Part of a small language model's weights.
Size: 8 layers, 2 heads of 64 (1 for keys and values), MLP 448 SwiGLU, 3.53M parameters.
Training: 122M tokens, 7422 steps.
MLP neurons of a small language model. Each row is named by its layer, matrix (down: output weights) and neuron, and shows model dimensions 16-79. Each number is 200 + 40 x the weight over its row's rms, rounded and kept within 0 to 999. A neuron's up and down rows have the sign that makes its largest values positive.
A block is one neuron, or neurons of one layer that tend to fire together. After each block is what it responds to, as a language model described it from the Wikipedia text at the highest values.

L2.down62,182,247,190,196,197,248,176,187,139,146,248,247,249,204,123,221,150,198,172,177,159,202,132,164,247,182,125,182,177,184,215,133,160,142,148,200,186,227,160,224,238,233,307,149,270,239,258,154,173,244,172,147,195,219,170,169,170,199,233,194,232,209,277,230
L2.down63,208,146,240,128,150,227,167,143,189,183,182,211,218,244,185,173,185,151,194,182,173,214,226,234,181,152,100,210,218,285,167,152,196,278,129,146,234,184,204,50,238,178,209,217,223,156,181,170,203,192,153,189,220,202,201,209,224,210,184,166,141,108,207,165
L2.down77,180,207,157,190,177,104,192,172,158,187,209,181,225,219,187,179,177,150,215,199,143,217,169,237,199,162,236,174,180,227,219,226,200,207,261,170,174,290,187,147,224,196,202,238,191,178,235,117,201,187,205,221,172,212,181,280,194,259,166,202,162,197,246,277
L2.down136,219,203,221,187,205,271,162,200,182,246,198,203,233,197,218,233,140,147,212,252,217,222,148,191,196,181,164,229,164,188,225,260,202,232,223,215,207,192,181,180,142,222,196,163,178,205,187,309,192,247,222,157,180,128,161,178,257,160,141,229,255,206,232,200
L2.down156,202,160,243,255,223,170,284,132,247,223,109,210,302,202,183,227,158,160,218,232,191,162,245,239,167,231,178,152,187,207,259,225,230,164,210,209,209,245,207,216,195,204,245,151,227,214,172,185,153,224,266,211,181,246,153,204,214,188,172,259,180,193,162,136
L2.down313,255,160,232,209,152,158,226,167,234,169,219,243,217,245,190,206,234,187,141,201,187,240,198,259,114,241,215,159,221,198,199,261,221,302,237,156,104,257,212,183,242,228,162,172,118,200,222,206,165,173,148,195,197,144,258,190,202,173,217,166,170,217,246,269
L2.down391,206,224,284,221,120,217,207,131,191,176,193,192,190,169,195,131,178,128,194,184,217,150,171,175,193,124,211,195,189,249,220,211,273,189,195,191,149,229,266,216,250,171,191,155,155,97,219,151,213,180,190,253,206,138,160,238,272,208,221,230,153,258,174,146
L2.down442,170,213,231,179,231,183,133,213,159,157,182,174,214,152,143,194,158,214,244,164,216,205,285,201,241,275,217,260,221,268,200,240,202,236,169,204,224,167,232,217,147,237,120,151,124,218,149,219,235,160,230,241,284,167,192,124,266,195,222,277,214,173,183,166
Description: Word-start after hyphen/quote. First word-piece of a word right after a hyphen, prefix or opening quote (post-tra, tri-na, "bu"), plus infobox field labels like Length, Time, chronology.

L4.down96,153,285,182,208,218,243,235,187,172,252,189,217,151,219,182,170,240,180,270,115,239,211,228,235,186,235,194,231,185,272,224,238,211,206,169,159,180,172,194,149,225,189,212,185,253,161,236,164,228,211,206,228,212,227,200,193,201,247,190,210,214,288,177,128
Description: Markdown table separator dashes. Dashes and pipes in the |---|---| separator row under a markdown table header, or the pipe opening the first data row.

L5.down84,160,240,221,116,195,123,175,203,216,190,209,252,174,149,209,185,236,258,182,122,208,180,164,147,190,138,190,187,120,210,152,246,198,166,219,209,257,251,209,214,118,175,233,196,230,190,214,212,209,138,85,171,151,192,162,258,264,157,173,212,294,196,271,226
L5.down182,203,192,231,264,207,230,170,213,179,167,224,192,187,213,247,208,195,168,192,182,189,252,233,260,250,252,203,151,193,162,246,119,201,250,231,253,186,181,215,145,189,162,218,217,188,204,222,198,217,169,233,202,209,190,197,193,260,240,181,241,205,183,158,219
L5.down191,177,246,162,224,239,290,132,147,218,301,190,256,214,182,254,170,177,268,200,148,188,172,201,236,147,253,264,144,186,157,243,252,231,224,189,162,209,201,193,226,194,151,224,218,249,186,186,163,158,234,141,192,185,170,192,184,116,195,178,201,172,161,125,195
L5.down314,229,239,217,262,232,107,167,213,158,211,160,202,211,173,154,170,179,235,158,175,177,153,213,217,255,236,208,165,267,154,172,215,195,192,201,185,171,204,127,171,135,203,134,164,244,139,175,260,232,202,224,129,195,233,246,230,222,255,157,163,174,232,193,225
L5.down320,171,204,253,252,242,176,189,232,153,91,168,216,183,105,215,120,180,245,175,228,204,148,200,261,187,257,167,271,153,180,174,228,229,209,261,187,209,222,214,195,233,202,193,248,233,293,176,196,233,127,200,212,246,172,298,254,245,250,236,226,256,156,244,185
L5.down376,187,143,186,231,229,189,200,229,242,144,197,158,136,179,158,218,178,205,146,257,177,188,221,219,243,183,261,194,224,229,226,201,162,158,201,224,149,226,192,206,119,172,161,231,227,217,228,224,223,178,211,188,239,129,148,156,163,160,200,217,157,196,222,291
L5.down420,99,253,139,274,201,245,238,222,166,223,153,176,212,204,270,153,234,250,213,234,234,94,187,308,136,209,195,265,182,151,216,197,220,213,186,191,259,113,256,180,208,129,198,228,212,244,222,245,155,195,221,167,211,241,208,192,267,223,183,228,222,144,194,178
L5.down431,167,219,255,113,243,205,185,255,223,244,178,197,234,189,139,115,200,144,169,232,193,145,193,161,264,194,205,194,193,146,232,204,156,198,196,198,216,157,203,169,162,128,262,254,198,179,244,205,256,164,230,144,266,251,197,193,225,239,201,108,235,159,176,224
Description: Infobox field labels. Field-name words at the start of "- Label:" lines in Wikipedia infoboxes, just before the colon, such as Education, Spouse, Website; also section-heading "==" markers.

L2.down22,204,210,123,135,193,218,206,184,189,268,164,133,123,221,248,140,166,211,278,189,219,250,229,199,165,234,266,328,235,179,147,287,196,251,247,196,232,166,215,153,229,176,231,171,219,239,230,175,192,156,177,147,191,174,237,186,234,173,153,255,213,221,235,215
L2.down73,154,145,247,169,232,222,220,196,194,191,143,206,205,217,260,206,271,151,296,153,112,242,176,80,250,214,204,276,223,248,153,174,245,208,250,161,230,169,200,209,204,128,180,177,163,197,198,212,205,203,233,268,166,213,250,129,240,213,191,177,163,201,189,197
L2.down111,187,209,199,181,206,226,222,132,188,215,179,238,202,275,208,208,164,249,199,143,213,200,169,179,221,201,181,199,187,191,225,176,196,151,111,164,153,217,224,236,190,92,161,157,169,266,273,88,209,152,163,254,273,179,168,126,249,242,232,215,205,190,194,209
L2.down120,270,197,191,140,258,264,162,171,176,178,234,193,196,185,183,184,202,171,235,198,238,190,271,175,253,189,157,109,148,196,198,200,228,145,243,203,157,209,198,189,157,190,223,242,147,153,224,203,251,194,228,183,236,304,228,173,237,203,198,190,204,166,307,211
L2.down148,139,216,232,231,229,228,157,178,189,169,254,147,165,184,240,229,208,167,193,207,198,199,165,216,240,200,271,278,188,260,183,239,199,242,215,187,235,242,217,163,211,213,239,209,230,204,233,211,161,222,162,178,217,219,122,139,207,156,199,218,192,230,123,184
L2.down179,166,212,137,217,224,193,184,280,199,214,269,197,229,194,196,159,248,213,146,214,225,150,156,169,255,187,254,181,174,216,236,127,226,240,167,251,240,224,226,217,206,287,204,267,225,264,118,280,228,173,235,227,272,230,194,193,220,212,174,236,197,179,159,212
L2.down223,166,168,227,258,229,141,222,115,163,235,163,246,192,263,223,233,185,221,246,169,254,239,145,238,255,286,190,229,131,161,233,219,207,280,251,168,256,179,192,222,198,215,120,266,208,205,231,262,217,229,183,191,195,238,246,209,168,226,141,196,194,218,181,240
L2.down303,275,187,208,148,263,171,251,260,263,190,217,126,198,204,277,170,196,161,237,85,216,152,154,168,157,237,195,187,229,219,138,173,213,210,154,231,211,186,152,143,198,206,261,140,193,218,178,282,229,192,208,248,175,264,193,237,194,191,218,188,306,198,255,134
Description: Possessives and anaphoric pronouns. Possessive "s" after an apostrophe and third-person pronouns (her, she, His, It) that refer back to an earlier entity, e.g. Parma's, during her voyage, His work.

L2.down11,223,241,212,227,244,179,165,201,194,201,231,172,179,201,239,176,224,141,252,152,188,235,223,246,224,158,199,180,237,126,157,193,206,244,150,219,203,149,214,241,186,176,144,297,291,158,154,112,211,173,284,312,223,222,220,231,176,248,170,174,136,139,214,221
L2.down137,258,185,217,224,280,201,218,209,242,114,153,221,235,226,172,221,147,154,274,179,215,133,155,239,189,165,149,259,260,135,178,157,182,165,184,245,214,198,188,217,178,254,236,215,156,185,237,163,258,228,246,231,182,184,167,212,172,289,174,198,140,141,202,192
L2.down152,175,195,178,225,191,201,260,216,196,217,203,138,149,252,194,181,117,209,276,189,134,269,272,216,209,137,124,184,147,108,153,164,200,152,196,248,146,221,185,247,206,206,178,222,205,210,320,229,210,211,176,257,248,132,201,164,229,169,205,222,191,227,224,201
L2.down191,220,282,153,188,255,230,221,176,208,246,234,198,173,254,231,163,190,298,236,131,182,212,213,210,214,198,208,232,155,119,178,179,162,182,239,206,223,146,214,183,204,183,221,234,181,202,148,168,207,203,253,254,199,219,194,180,193,156,153,239,201,252,180,164
L2.down231,170,239,315,209,270,208,203,257,223,236,253,212,236,166,162,158,190,157,244,186,180,223,143,161,221,173,150,170,237,225,190,219,228,189,202,256,173,278,218,158,159,259,179,186,198,186,252,220,228,176,188,226,163,196,99,306,182,167,212,231,164,204,200,172
L2.down270,231,154,128,229,179,205,216,264,193,228,127,216,199,253,224,190,191,253,215,266,213,221,264,250,201,215,206,185,169,214,238,243,160,205,173,241,226,92,122,163,171,216,268,239,158,221,192,150,176,252,208,230,170,217,159,167,285,130,178,220,230,221,192,217
L2.down369,222,153,168,172,226,249,187,281,208,210,189,216,267,243,202,172,191,229,216,244,80,213,207,211,240,211,250,202,217,177,259,239,147,208,216,267,197,238,128,82,177,179,125,206,218,200,167,209,196,247,185,160,200,261,191,194,196,194,243,203,217,241,168,232
L2.down384,191,131,215,203,249,216,210,230,272,127,185,218,248,217,190,171,221,209,246,143,175,253,199,183,201,199,155,240,266,230,257,187,187,274,136,164,220,146,224,143,163,230,149,191,145,205,197,173,227,223,232,177,186,186,200,160,243,178,137,221,210,133,140,181
Description: Abbreviation-completing capitals. Final capital letters or short pieces that finish abbreviations and codes, often in tables and sports stats, e.g. ITA, SCO, MFA, OAK, MLB, WR.

L4.down383,118,196,123,233,196,161,212,147,247,203,263,212,217,162,195,178,157,241,275,166,224,214,160,206,288,171,203,214,237,270,274,205,222,266,121,243,201,156,250,203,187,191,175,228,178,247,172,202,173,177,234,209,273,243,209,234,221,205,209,157,211,203,179,201
Description: Possessive determiners. Possessive words in biographies and plot text, mainly his and her before a noun, plus the apostrophe in 's, as in her degree, his father, the station's.

L2.down19,205,105,163,238,233,205,179,232,231,165,236,102,203,189,193,77,140,200,229,192,196,255,199,221,241,275,223,198,193,283,145,182,239,177,235,111,199,190,217,200,175,245,157,154,202,163,245,93,198,211,203,244,222,214,193,208,84,217,216,187,179,131,254,166
L2.down34,197,174,218,201,132,158,199,249,226,192,171,199,212,146,214,209,213,183,193,205,224,182,231,163,124,193,172,192,243,178,151,243,179,243,136,189,164,233,228,254,240,190,204,251,248,269,240,176,224,219,138,162,172,213,197,207,164,179,166,245,195,175,186,187
L2.down67,201,190,159,173,186,163,218,222,197,219,144,151,186,171,205,218,226,246,165,225,225,232,203,244,222,165,237,155,128,228,198,236,240,177,173,253,178,206,257,173,192,207,201,261,236,265,186,180,273,205,127,187,167,151,164,245,192,178,151,178,216,160,148,165
L2.down107,204,237,143,268,166,282,164,270,227,243,165,202,244,246,200,148,102,215,212,163,188,218,248,188,247,207,194,157,269,182,272,184,206,145,203,178,158,176,197,208,146,194,150,256,226,181,211,114,253,121,222,254,280,140,196,150,191,101,171,231,247,161,201,228
L2.down127,168,211,239,175,240,164,271,173,142,232,149,101,271,268,179,226,204,306,131,166,163,232,193,200,185,258,193,226,227,266,133,185,193,202,157,268,177,272,201,191,236,197,201,236,229,199,194,181,150,165,180,202,282,182,236,141,202,213,172,241,248,171,100,202
L2.down299,207,179,264,264,239,252,187,181,118,235,195,154,216,183,178,164,163,149,214,219,170,166,218,235,166,240,165,181,138,228,159,177,202,213,190,190,241,291,204,168,255,174,95,209,136,157,211,273,194,203,196,204,239,258,143,180,186,189,197,136,158,232,198,203
L2.down373,132,210,239,220,212,214,278,182,206,197,168,110,270,201,224,117,184,181,237,172,290,179,244,194,228,204,246,162,149,224,173,202,152,137,192,165,189,252,292,241,210,160,180,227,213,179,255,224,156,240,172,230,259,145,193,253,210,188,233,196,187,213,162,196
L2.down380,204,199,199,220,219,178,168,231,190,206,291,250,231,188,192,180,181,194,168,72,238,198,185,190,203,252,232,129,152,157,232,224,141,214,206,149,186,213,275,126,237,225,246,170,207,137,190,169,235,264,232,200,195,220,203,218,171,196,328,165,173,192,199,255
Description: Markdown table separator dashes. Fires on hyphens in markdown table separator rows (|---|---|), usually the first dash inside a cell; weaker on hyphens/periods inside names (Jean-Christophe, St. Louis).

L2.down21,231,257,225,240,200,171,218,123,210,200,194,224,213,195,196,181,145,166,173,105,240,222,141,183,171,238,296,157,232,189,178,223,137,211,187,164,218,225,236,169,259,210,162,155,169,247,143,295,197,213,209,176,185,139,214,129,176,172,194,300,180,189,211,205
L2.down64,210,126,173,179,222,207,242,159,232,177,167,208,164,197,200,165,185,148,223,195,260,180,193,172,299,160,143,246,180,195,128,161,185,192,215,178,192,261,175,239,169,228,237,153,216,219,190,202,99,245,203,203,249,259,233,173,169,251,230,205,239,195,99,177
L2.down125,210,277,254,163,167,170,201,141,185,230,172,183,184,166,168,181,205,162,239,237,190,210,229,235,206,190,271,115,231,225,125,149,193,148,164,138,150,245,252,161,137,166,207,177,128,196,251,155,233,246,191,223,197,219,196,305,148,213,205,225,168,199,144,126
L2.down176,154,179,225,226,186,174,169,221,140,158,172,143,87,181,243,159,164,129,212,156,244,198,245,150,194,222,159,208,206,229,200,210,241,185,193,282,266,205,197,200,198,200,186,341,221,239,260,223,262,137,226,145,229,148,190,200,149,262,181,234,159,179,216,297
L2.down244,228,224,200,221,176,262,164,188,197,104,180,193,171,180,198,268,218,277,157,157,165,181,244,225,225,277,152,210,224,145,128,173,248,193,160,182,110,225,257,238,169,212,218,218,209,191,169,138,151,199,174,198,235,176,219,178,210,221,212,276,219,251,198,124
L2.down315,126,176,232,186,167,155,237,95,172,229,217,195,217,186,170,178,147,210,192,198,202,263,131,194,193,288,202,230,238,263,252,247,190,240,113,202,192,193,236,250,188,233,200,174,234,163,226,221,164,178,157,165,156,151,187,176,231,214,193,222,177,199,173,182
L2.down332,250,207,189,142,182,227,233,191,211,296,152,157,202,218,245,241,230,187,187,207,208,105,260,162,176,217,200,136,188,217,191,128,233,252,214,203,230,213,272,176,171,169,277,271,182,159,152,179,150,219,223,152,184,127,226,220,198,106,229,205,179,222,170,200
L2.down394,219,202,150,168,177,164,189,168,212,168,187,147,197,195,219,167,300,174,190,175,184,117,238,180,213,225,227,203,151,162,230,270,214,224,197,245,158,168,164,175,218,263,243,255,191,268,175,173,211,234,251,189,191,155,221,122,123,243,217,239,186,146,160,188
Description: Infinitive to, comma-split digits. Mainly infinitive "to" after verbs like seem, try, forced her, plus "after" (soon after); also digit groups after a thousands comma (6,478; 1,249).

L5.down9,220,176,199,180,112,223,275,164,207,267,238,207,213,243,150,182,205,165,207,205,187,176,118,171,175,231,274,197,162,200,213,220,121,205,164,107,226,254,183,152,223,221,142,199,197,227,322,201,216,269,207,163,195,209,234,218,169,219,257,142,194,177,246,155
L5.down150,199,185,116,219,299,222,171,232,242,105,221,133,163,232,210,187,207,302,174,268,247,229,185,169,202,128,176,170,226,207,130,218,270,212,215,201,192,218,153,205,225,251,216,161,168,229,207,165,214,245,238,162,146,221,209,190,160,203,154,255,197,211,199,222
L5.down185,204,202,216,149,192,133,230,166,173,242,201,213,194,103,167,169,280,159,107,224,172,166,194,193,214,163,217,222,217,214,243,166,135,118,153,199,208,202,167,161,150,218,214,162,207,270,181,200,236,153,192,191,293,177,216,180,188,207,177,208,198,72,160,228
L5.down204,197,159,160,108,200,212,215,187,191,182,163,285,234,247,280,251,246,207,145,182,252,170,188,201,170,162,173,173,189,164,210,308,218,199,182,165,243,188,140,259,264,189,243,176,132,226,241,218,189,148,183,155,237,220,159,195,202,200,218,237,186,216,169,228
L5.down208,177,126,217,219,186,220,150,211,212,180,243,227,174,237,170,171,308,240,186,196,141,209,261,195,252,149,165,253,227,215,183,260,187,223,178,239,224,206,248,137,157,185,166,185,194,196,123,231,162,173,146,255,174,213,179,199,190,225,205,208,218,161,114,205
L5.down379,133,168,195,143,193,218,235,221,193,237,216,128,190,164,193,137,210,213,157,199,181,129,186,268,227,223,204,258,179,186,212,184,197,213,232,257,158,209,162,247,174,156,214,106,180,225,205,152,207,193,147,144,233,197,231,141,203,217,183,274,208,283,83,231
L5.down397,205,160,172,205,282,169,296,239,242,216,238,260,180,270,239,195,143,233,249,180,256,236,238,217,198,178,155,175,194,185,127,157,218,237,136,211,227,196,210,174,152,269,221,184,193,214,191,179,155,254,191,194,166,200,181,152,131,164,229,171,222,182,202,176
L5.down425,183,198,228,174,153,160,193,160,185,205,255,222,239,134,208,233,181,202,160,227,278,204,197,197,155,172,263,193,230,175,234,224,264,225,185,167,217,197,192,206,179,275,148,239,216,143,238,205,245,228,150,191,233,161,164,171,232,213,138,182,178,231,174,224
Description: Table-rule and mid-word pieces. Hyphens in markdown table separator rows like |---|, plus compound hyphens (long-dead, full-time) and mid-word pieces before suffixes (att-ache-d, ackn-ow-ledged).

L4.down125,171,218,234,128,207,287,177,154,250,244,185,211,163,200,125,189,148,233,186,239,159,209,219,209,240,208,270,129,155,236,206,150,221,200,255,259,223,185,143,158,209,48,215,179,173,147,195,160,198,185,198,168,204,158,158,244,295,139,167,162,167,194,171,216
Description: Mid-word pieces, stat-line colons. Fires on middle pieces of long words (respo-ns-ible, ed-uc-ated, rehab-ili-tation) and on colons or numbers in structured sports and census lines (United USA:, Losses:).

L4.down428,129,234,143,300,138,211,184,206,219,173,158,178,146,142,109,214,193,156,176,221,165,184,167,206,112,192,100,163,223,241,213,215,213,173,216,242,165,193,263,255,170,210,145,294,150,180,221,203,181,130,158,159,215,202,234,148,154,210,211,178,184,139,196,177
Description: Mid-number digit chunks. Digit pieces right after a thousands comma in large numbers like vote counts, incomes and populations (6,47|8; 66,47|7), plus table bars and decimal points.

L5.down30,177,227,217,170,227,193,234,146,247,248,181,114,214,176,156,170,189,240,208,278,212,245,194,174,139,214,185,136,202,222,172,197,198,225,274,211,172,129,120,224,190,180,236,171,290,214,200,217,165,219,125,154,207,165,131,191,204,190,178,236,187,178,197,222
L5.down31,248,205,211,250,247,256,209,178,135,127,187,190,206,143,215,175,181,205,222,212,157,171,142,160,191,163,181,183,224,261,268,140,223,172,219,227,144,198,216,167,163,207,238,173,170,205,194,173,178,173,251,208,181,222,214,211,214,165,192,250,259,187,256,204
L5.down49,248,206,256,169,187,292,164,243,161,214,243,152,192,202,174,241,257,228,263,208,235,259,196,246,183,201,197,181,260,104,240,185,187,229,230,221,207,206,244,115,183,232,163,221,146,187,224,254,183,190,209,232,174,198,171,210,163,133,238,191,173,129,230,246
L5.down168,215,282,200,190,183,181,245,246,247,212,228,240,160,179,252,203,163,163,244,214,265,94,192,212,215,169,177,179,240,196,180,198,214,240,270,141,189,229,238,234,93,151,205,232,187,190,226,167,253,198,142,149,104,270,251,175,204,203,280,154,150,236,223,189
L5.down195,154,175,179,192,238,156,201,201,230,201,223,199,219,255,231,241,122,185,184,180,231,201,225,178,261,275,141,223,172,211,237,169,202,224,266,229,195,164,170,162,147,227,203,232,239,224,108,141,205,205,187,150,250,283,160,147,200,230,186,195,172,174,236,185
L5.down269,176,185,169,161,166,245,192,231,197,181,263,115,207,188,219,139,194,243,117,260,123,224,197,200,246,182,237,239,207,123,226,211,128,104,230,271,168,172,240,127,131,207,229,241,215,175,168,213,268,269,172,208,186,172,179,179,170,139,163,267,207,205,165,215
L5.down277,202,256,204,239,195,218,186,268,222,168,165,166,202,281,172,180,181,179,253,161,184,181,194,205,185,259,210,223,164,140,236,195,178,174,205,232,190,258,125,172,166,250,182,170,176,212,164,236,231,220,135,224,186,189,203,219,301,171,165,243,235,234,194,145
L5.down278,167,210,217,212,169,197,198,112,85,108,145,198,184,236,206,179,261,229,212,272,201,191,212,169,183,189,173,290,133,142,167,184,177,208,152,242,244,195,177,238,221,226,200,200,184,249,242,189,225,205,214,265,141,213,238,212,186,270,196,219,247,166,172,204
Description: Subject continuation after intro. Tokens that start a new clause or sentence about an article's subject after its opening definition, e.g. who, It, also, eventually.

L4.down333,201,148,185,267,253,194,116,216,139,250,161,208,171,142,155,181,204,144,250,203,225,193,191,181,190,307,190,229,211,204,146,143,159,151,182,202,181,155,201,239,172,179,240,189,135,240,184,194,195,249,207,185,218,203,197,123,195,207,257,183,119,203,214,177
Description: Table separator dashes. Dashes in Markdown table separator rows (|---|---|) right after a header row, plus field labels after list bullets (Location, District) and "following".

L5.down24,181,241,288,237,198,175,239,250,180,154,239,241,218,188,239,230,190,164,253,137,273,180,190,232,239,243,184,218,188,170,213,149,179,189,145,188,251,221,221,198,232,118,162,166,253,234,179,170,224,181,215,249,222,155,255,202,185,204,226,103,220,188,185,248
L5.down46,195,169,200,197,248,220,234,179,209,253,163,105,181,147,197,227,239,228,167,190,131,220,80,224,194,217,179,221,200,214,192,173,176,179,214,127,177,183,211,221,198,159,201,235,186,207,209,127,234,259,179,245,196,184,260,160,178,176,187,210,180,137,227,188
L5.down125,193,212,251,211,302,156,184,238,180,199,188,202,227,171,137,255,151,202,182,216,217,188,135,235,168,242,273,220,286,246,255,181,169,204,150,186,226,192,168,190,159,151,172,174,137,213,246,98,298,219,230,200,179,171,209,226,172,187,190,242,187,201,188,201
L5.down163,202,299,165,208,271,125,134,227,154,246,208,173,167,215,179,278,218,214,234,173,198,185,207,155,153,201,201,206,120,179,292,230,173,182,195,183,187,239,154,229,269,162,268,227,234,203,181,245,204,173,244,254,245,184,206,221,238,154,215,252,180,227,212,250
L5.down181,108,263,140,266,215,196,201,179,197,258,150,252,143,219,284,207,251,181,155,162,188,209,250,184,132,234,202,268,195,219,187,228,194,210,245,190,198,218,175,202,205,237,181,115,183,196,186,93,234,208,215,264,206,174,228,108,229,246,199,171,169,239,194,232
L5.down264,213,217,258,228,232,192,142,208,225,213,173,265,164,255,259,215,266,163,241,223,201,246,226,249,202,240,230,188,234,129,177,115,209,264,182,217,210,256,255,187,171,180,185,225,188,159,146,198,246,291,197,241,205,213,197,207,166,251,185,251,156,231,205,188
L5.down270,206,181,128,188,173,279,200,228,244,238,300,153,156,89,218,265,207,153,204,254,149,166,216,161,265,156,106,300,219,218,170,232,188,196,216,171,265,210,168,222,223,215,130,255,153,171,221,186,217,183,201,199,130,136,212,264,150,179,231,156,259,227,240,280
L5.down446,184,139,288,156,184,180,146,203,153,162,187,181,208,207,212,255,192,239,237,161,228,167,178,176,180,130,216,191,224,172,203,150,173,240,185,230,138,216,216,161,222,220,262,171,168,120,159,240,243,234,258,200,237,238,144,184,267,219,174,174,102,166,150,143
Description: Wiki section-heading equals signs. The second = of a == or === section heading opening a new block after a blank line, e.g. ==Honours, ===2002 election; weakly, other tokens just after a paragraph break or in infobox lists.